From a checkpoint of a small transformer trained on Wikipedia: 12.5M parameters, no biases in attention or MLP.
MLP neurons of a small language model. Each row is named by its layer, matrix (gate and up: input weights) and neuron, and shows model dimensions 80-175. Each number is 128 + 32 x the weight over its row's rms, rounded and kept within 0 to 255. Numbers have three digits each. A neuron's up and down rows have the sign that makes its largest values positive.
After each neuron's rows, "fires on" lists the tokens most often at its 100 highest values on Wikipedia text that the model never trained on. A number after a token or word is its count.

L9.gate543:206192115156140121119125182099209146113169118132144084160110118199190135099143145148122117076107109140093092158171120181078143168100102160160122129141148103068141129134148123115122118058120116124053139109172139100153130144121143106113081158182135158139112179139154125108083100124122075125
L9.up543:160156120149060156138143108136149154142063080041128146197166143119101125125133144137165135157105094130133121145094111131136083155112119108132173095133120097141086140104200184134116197113108118111122140106131093104105184105186168143091117138108143137133190127110131144130105153117132096087
fires on: "," 52, " and" 37

L5.gate271:124139168085212136205112136126134113132162165093167166117108111213150126159169136139107153090132134188145103094126078159055124156159155167106099158127129129131100121100083117112112120067170174094106130100150141092083117099149084150158140105214078124111120109178106161180080138104143118146
L5.up271:145140110130115131151056176105113082128136100094100120077113174114115092083102119156150164158137073214146124148168145134134132126104127105155187117151128145175094140120150084077178155138151119119090162146078172123164184088164127166103118146106079102068145112109084124130158159067123137135
fires on: "." 42, "und" 6, "r" 6, " was" 6, " ." 5, "n" 4

L10.gate39:141138137154111174129126124082143145115097119096176140160122128158123197089173077141144165104175146161229097113128161151069076140105154136124147061157145208143134125115145126137113122129142098118131063114106161135090056120139138102149111157199112114169106106155150171183112154098131177170
L10.up39:141165145132139127077134143128166136162076091087123130180088155166087115147167102202172122174193119202226092145145140162120130134127104155121120069084132185107141124132139049106123167095174026141114156105123194149149123161121134134119118160110083088174194098192159146142099112114132105166
fires on: "." 54, " his" 6

L5.gate616:148127156127177145165089088143118137087155181140144170154102155083111126159171102186130097100155170065120091112120053101155095161159141107193088095176103135131187136116140099128153125128166104150082110087090119041176111142114126122153134167141160099138170115162136117145077099168080082112
L5.up616:131215111175172137110148176134155093111117190098068103187125093158118138125117155140130131091144119112095126091117165103142141214130137113135177066199138114123154080145119122149170146154166143158145109105149112067100110161171156082206153171129127121100105121140095127171089099185127102139
fires on: " well" 26, " was" 10, "ad" 8, " being" 7, " once" 5

L9.gate441:103099128119138146135115085068123118079134174106141167151125052202165109105131147150155136052146121168146127081193093151175121112139139128164139088122146109157105119135130134098134137115144127089158121128140127159145100096162134159071095138209164103136109137133116163133168185121114187117
L9.up441:123112190096148176127188114097136079093072130109149205177144113127136159099043154181062108128200146162123160083137141110141177121141163166156143114167149069133115186102111142148097119160111130090128133141153144085147115133135181173104104096200103096127111097095135122109102116111159118158
fires on: "," 32, " that" 20, ":" 8, " as" 8, "1" 8, " stated" 6

L8.gate8:164101168146170153131143161139149146055111137202115047127157129132175073129181156107130067131135115083181153078141072093136028114142146082103119151174109149151144157166130209172086093116146107161156136125115108095107076127141074154108084173084148120176108134115125150124171124104092140104
L8.up8:070115144124162108097158131169077152139110124099082111125167154162141128152090116114170142200149170069146119135119135153138101147111121088092177147167093120160130170149126149139063147111080174166136130122117149118125132175073093166149110152108139123100141093083133163126160144160179141145
fires on: "-" 28, " the" 14, "ist" 12, "iss" 8, "===" 7

L8.gate127:189143138118145139050132112163134096096130132110137117128142166176140118134098132070145130153109105165048125120189123148142073162235149132146127166193125089119101132138141158094164106163131088148147081147131195173106119180143140121142105172152059090203085173102147113133099122144109070066
L8.up127:109144131157090108158099102134197120192089164191146175158206109131173085149115151050137111090165098152089086110153125101074149199168120170142099142077136111159116156096083156141138095148112108148149177168146154107148075168125079173138113105069092077142114121087126160124113134156131158091
fires on: " " 42, " New" 17, "ric" 12, "pp" 4

L9.gate702:138089175121097149140153126146070152173099134143142082144115153109126109045197066192097147107135110115186113096147125120119149127112134112125123084111174162150196161182116149127130139141159133138120132160088140126110138110067141080109144101131179142095138062130081133109124148153137093075
L9.up702:125170094099111089198131108130144135120176135132152209094090116165189111136132110080119180160006160147133147138126154100175100128186132158152052110158175125068112105111090154155134134189123156095153147145176146187145106108129194164138088135082076166147066125169139146134169111119145163151
fires on: "\n" 41, "ult" 12, "ob" 7, "k" 4

L9.gate333:134139145093066071153145124163065076100081083162112066090130155193117234123106133159141150076091172162134098077095135159154130079141115095167117104149085094169164175164121098204096093070111123169130133134143124170152170084113130096171109102141129151150116151138129091185133123132102132135
L9.up333:137121173134094108167182035106088096108137091150095123164127123079139147152095174111118109140126166149123132063186102102137182106140167172118115126104120151136084183099114138134108121084111114066169156154077132121160153097094082124131154107114096067143148105075102134120137164106160109089
fires on: "-" 15, "–" 12, " gen" 10, " Gen" 6, "in" 4, " et" 4

L5.gate122:129151230069109105151113205139147171104120170095092121125151113132162109150139095153134089069067134134094114112156108095189134124106145123219108160147103160106150170101117145126107133150082108058165162129155109131149130141097162134152077170139132119136204105118151140156112110147115139162
L5.up122:117163118185096142164111155052148107142148168070088134123122156157172106194083120140078100075110155112166082190091130145165076143155139066120191143127112156111108139094120148109065139113116155100127177158093102088112152084140117167166103129113113115130156155199084055147075159111131160127
fires on: " a" 50, " an" 19, " fav" 6, " " 4, "ow" 4

L8.gate11:158074209117187105158166108111149176076125132077103124104168154118161097106096102116140137133104154101088166133109098130147088146060164071129117109201130149074101133170124136142159105094152087034121151128099115160138067146113175175142195103162131130116174141197141162169127132082123170100
L8.up11:161095135111076096117069145085081098153089125165083170102153083173102103095134112063105182075116156135129132127081173102099204129071113156142141186173101103088095115170127155135114123141144136090112171153128088139087166155085155167133128078173102118167103174127109082125158151110157178119
fires on: " " 33, "ed" 12, " Gold" 11

L8.gate517:147139093152083087126100170146143179127153170095104170151208157160109119118100105103150124103097154148126119024054083153135089174143119137091093083102217154135087188125132115158137141162115135125095090148170135116125133180165189150144141107173086149103188108135139123149161154108113136124
L8.up517:065129147102168107108118075084123120117172114182129152091130146141092156089099109045103082106104166077116107133172081134078090131093189136141164126124070148143152141151117197131124094123129124098131148164089145167029151126117205105124097087146125101150126146094124130170123187173151121147
fires on: " " 89, " All" 5

L5.gate354:145139140088113085093078170121124155112119141084132107134165076106165122089134076095124132109121116149120145078131135137128094140142121137173172153211176170089093140116155171129081159108162097125166104136116164120190088105114155101096081146147084187147123104090167163149071120161136094132
L5.up354:046090129151143138097115130086155108083126070159173092063187062170074133146174133100137097114137159144109136107113145121076122125149123125150132151159125086140234074147166140075152132136068189195103067107168103160139137095111120076127079128114140147123122114059146065069111091113141115191
fires on: "-" 35, "," 22, ":" 11, "sp" 6, "ul" 4

L6.gate371:136186143071149154155131103128055130082080169144068210136156163147129090160105116143097137077147104186110128125080145163071094081216085149190104122169120161156113119111114098097157131137120100134077109122159134145131147083124194131132155120148078158143141091153137091120068118082102189125
L6.up371:090082214107120172142164108162130118114080124065152148116072095183126132130198133065091144162148112157139178130163098107153111121165120158132138129199063082098158116143121155181077154130148118159096108121114086113158174091139143132124121084098138183130088184118136091157082129149132098164
fires on: "\n" 20, "ed" 10, "re" 9, "le" 9, "g" 6, "2" 5

L10.gate227:135171178169126143144148116049158183158127127167170106126157138123191094154220029182083145111110151118129096166197172142123126161142133141120153112141163141156106091125119169124129142149119121096128106128154152143106111150094137102166123118140078114132144174135169187105077117157094176141
L10.up227:106124144165108102104145093124132117074111074110121143107145125124118073104158150130111108157114150131097121143096093103121111155112119095147169099154099147133161103121103167068145135148098100097166124166125136085115071112160165121122195141160108071072140120115122120164126097159121113084
fires on: "." 54, " $" 7, ":" 6, " An" 5, ")." 5

L8.gate421:093123123139133146120069107104091200115138155141113183149068127113102134099074105137147024117140122157115155120098165117158119164169145173108125130133132113119120151117133123138134095128123158111156138120180108081105073088124117160141165146048074146141173187150136107118090128109130104102
L8.up421:140173141114101161152042133160130154164179195116118061139124096131153116167135101136099108122083075154106114110097136123121118202179114211104161114125182098106132107138109114097137104224132167149178124101126157061142066155130115168189132147113055084111140149136105094092118107123183079094
fires on: " was" 22, " be" 13, "ly" 8, " being" 6, "n" 5

L8.gate396:077131111099127133185114119045140131126145143134086121091163102171177083074229158200208064054082130125133143101122130141105170184175096121194146122184178084140103136107117146083061152051129098110130109165191148096146159112130104124091093177154119125129097093129177148088106137125160088136
L8.up396:043121114152109122187117173154134113098108139115157188078153067162165101121150162161147116095148175080161092119169148117148133087129162134145122166202155121150155112193181108135119100143084131175124133121168104103121109087127192116126102113165160089115069141106210144122066104142135140140
fires on: ";" 32, "," 17, " \"" 16, ":" 9, ")," 6, " that" 6

L6.gate347:167149160118149080115080130127157160128110135104147130132172125170168091124137093123134122152160121115138170180147115129142117118110170142226102117153146173133123174144147097150129100168172083095174123101079164132074205120148125139171124146127102077121139133100144163089120093150108153130
L6.up347:131123106058125108131133104128133132146137112105082120170120084085087095187107171123043146136103157167156118131136137121084114127100125120152095216112075117118144164162160110143122115081072125098101103120111145071115152139169126130135104178183063081110088132030118094127169151092115181117
fires on: " the" 32, " " 24, " compet" 7, "erg" 5

L6.gate453:165161207126130054113080143153124125148149091116099048065154130142174142147143142161110099119119121158147132040109078139066094118105105180113102170055086119124086164156107138095117159110123123118128118104087150097110141153126106113111141111149135145125169118110119111154124166062099131100
L6.up453:124123212135108114166174188119095189164079122107158117170146078202141167221098148082144134176147171155147143157153112119141090123143169133134185119126129172111111151123137110117105119085142137168112147189081072111109187165088115142162137167163203125166097076157168132115138127107148075163
fires on: "el" 19, "an" 14, "l" 9, "ab" 7, " " 6, "ad" 5

L9.gate286:127134213095201110087172167098085138152146079146125114125217080109156106141087137121135121106100135206135110136086030160130106064166156170169184126120091096169167150118174144119122173108115118115149101127157125086121135134107119151078176158082156120167192102157118107150110154136111105161
L9.up286:131106062067093087189118089142087092119135096134114153172154146164172144135079149085168132098116159190134151092095145106174150078155139132104164115112158098112106162132138140140147133102084087142122130107169111123140122157118164103151101060116140132170111168135112170113200138105159100094
fires on: "l" 19, " del" 11, "el" 7, "re" 7, " Del" 6, "L" 5

L6.gate700:120099141128110121141104154089112147085133183129063134179117134138161116031161131102095155140105165073140092133124136159117099104071139087108100119180160121126109124178098156152070095164220122084069150177088197133121126103153145186106176140131099134170102185173147111139146113171068173129
L6.up700:088124144121124128150065142120105076130111138121168128100143106155149061127166063071117195193086095115161134131135119150170132105072183133146142096169115149138132121140169143162092116100108123198120122076125101087156145090116172106100133159126086028239108183155129156112118150170120106150
fires on: "-" 18, "is" 10, " dis" 10, "im" 7, "ang" 6, "und" 5

L9.gate77:159161123190140171134187129044173108163092094167126082146055100138156106140134095172204117087104111151083065123094047133159133146133108086120145121140106146077139146119188136148184176127118158117108080087094141125043145130115195117133135178170185159126083140162172144131134106132132136109
L9.up77:182162130150167177164145132189112080160044114156116159106154124142164142120142128160173097084093085146090097130087078116140193166117169104167109154078127086084109101095141146146172117132190126109050155152178094134126138131134145094123137183170154120177121105125152069127098111036138149122
fires on: " and" 36, " most" 13, " very" 10, "," 10, "ly" 9, " more" 6

L6.gate687:189118188141125131134127142133119105118107124147152086137155141076109186101155185119136103124150112208200179128159089139098118120114156136103131119108197148160139150107161134146090044108142148110127150172050125097152071117157099118142094070120134097049122156105119105106118152072072166105
L6.up687:133084160133142111126089143133125104164122124119119146118134101147134122133098115152116151136121110128139176060168117144193127135082114100123126144116149119175140209172124102127123129116068240139134141086179074134113129082115149122113166060185168079165151129085144117160104154133131116092
fires on: "===" 44, " ===" 29, "h" 4

L6.gate193:148075140159090160139151126114108177056158099140200129164118128071140093130148107152217062085133066151146134147133160066109123130158087130112116129126183066155058130153175132113087178122185137149140133081139105077093122112123133137128124147137149130117150124104126138195094131155141112099
L6.up193:105127116082169125098136159107129106132182117017095153099136112205135124139094095110154144122156104120123092122163123192052144082102096138153113036075115171129154158101132161103153190084117124088136163133104138144150077132157132103139160099132118103083137109196161162148123086165152079190
fires on: "," 54, "ate" 6, "and" 4

L8.gate679:112156155176107112138157126087138161177096168106201099139173164104121123120196102088056147112104151103111117115159112151151148148098150120139215113132155118146126112110138107120111142147126140089127141161120159122144110118131125161096213108104046094093160241124164190109071168123138113088
L8.up679:134125114147084193111202190160104153132144115127171118123092146153083127107128136124098155100160146101165100087201210127106095116105141148047159155090173149147138115125192133128182094127110091143123135156110143169136116174128058161146137152134162085082159208189129155122147140109124075112
fires on: ":" 26, " p" 17, " =" 12, "." 8, "'" 6

L10.gate367:171139135107114101085132115143080155092043158154143183135152076168108168193126146148107136156159087090211160074141135167098092160150111184155113154102160152143120130122059087151133096148110116094100121142184147135126108118150114104140096149149123153117121158160117121109102074104123160111
L10.up367:151184161054133119121130139088124112160042071105160102108082111144103062124107088137182086175122106134079159066169113107142109115150148124074088091085098103128160116158152135072128142175146102132114171147147146153121174117141156168099128116160185093096084157131150158115129127178128119156
fires on: "\n" 18, "2" 17, "1" 14, "3" 13, "0" 7, "'" 7

L10.gate482:143120123109173146184150114079132112100154086089147171145145147170104098128208125207125132121123098167181172081165082095134138161168109169095151130199093126113096120123163098149210156100115105093081081135135126121210101176104137087123098164102121136145168188113158180079144155155081099177
L10.up482:169113128126150158097165129054140120161199067107083143119105081097081116156147093130125045166122145154124126153063095112058132092158167097222100178153128140132173121148115136130173096178177129150072111114105083112178078225124123119133111138183154103103138122143107119128170089122115117162
fires on: " c" 41, "i" 21, "a" 13, " r" 4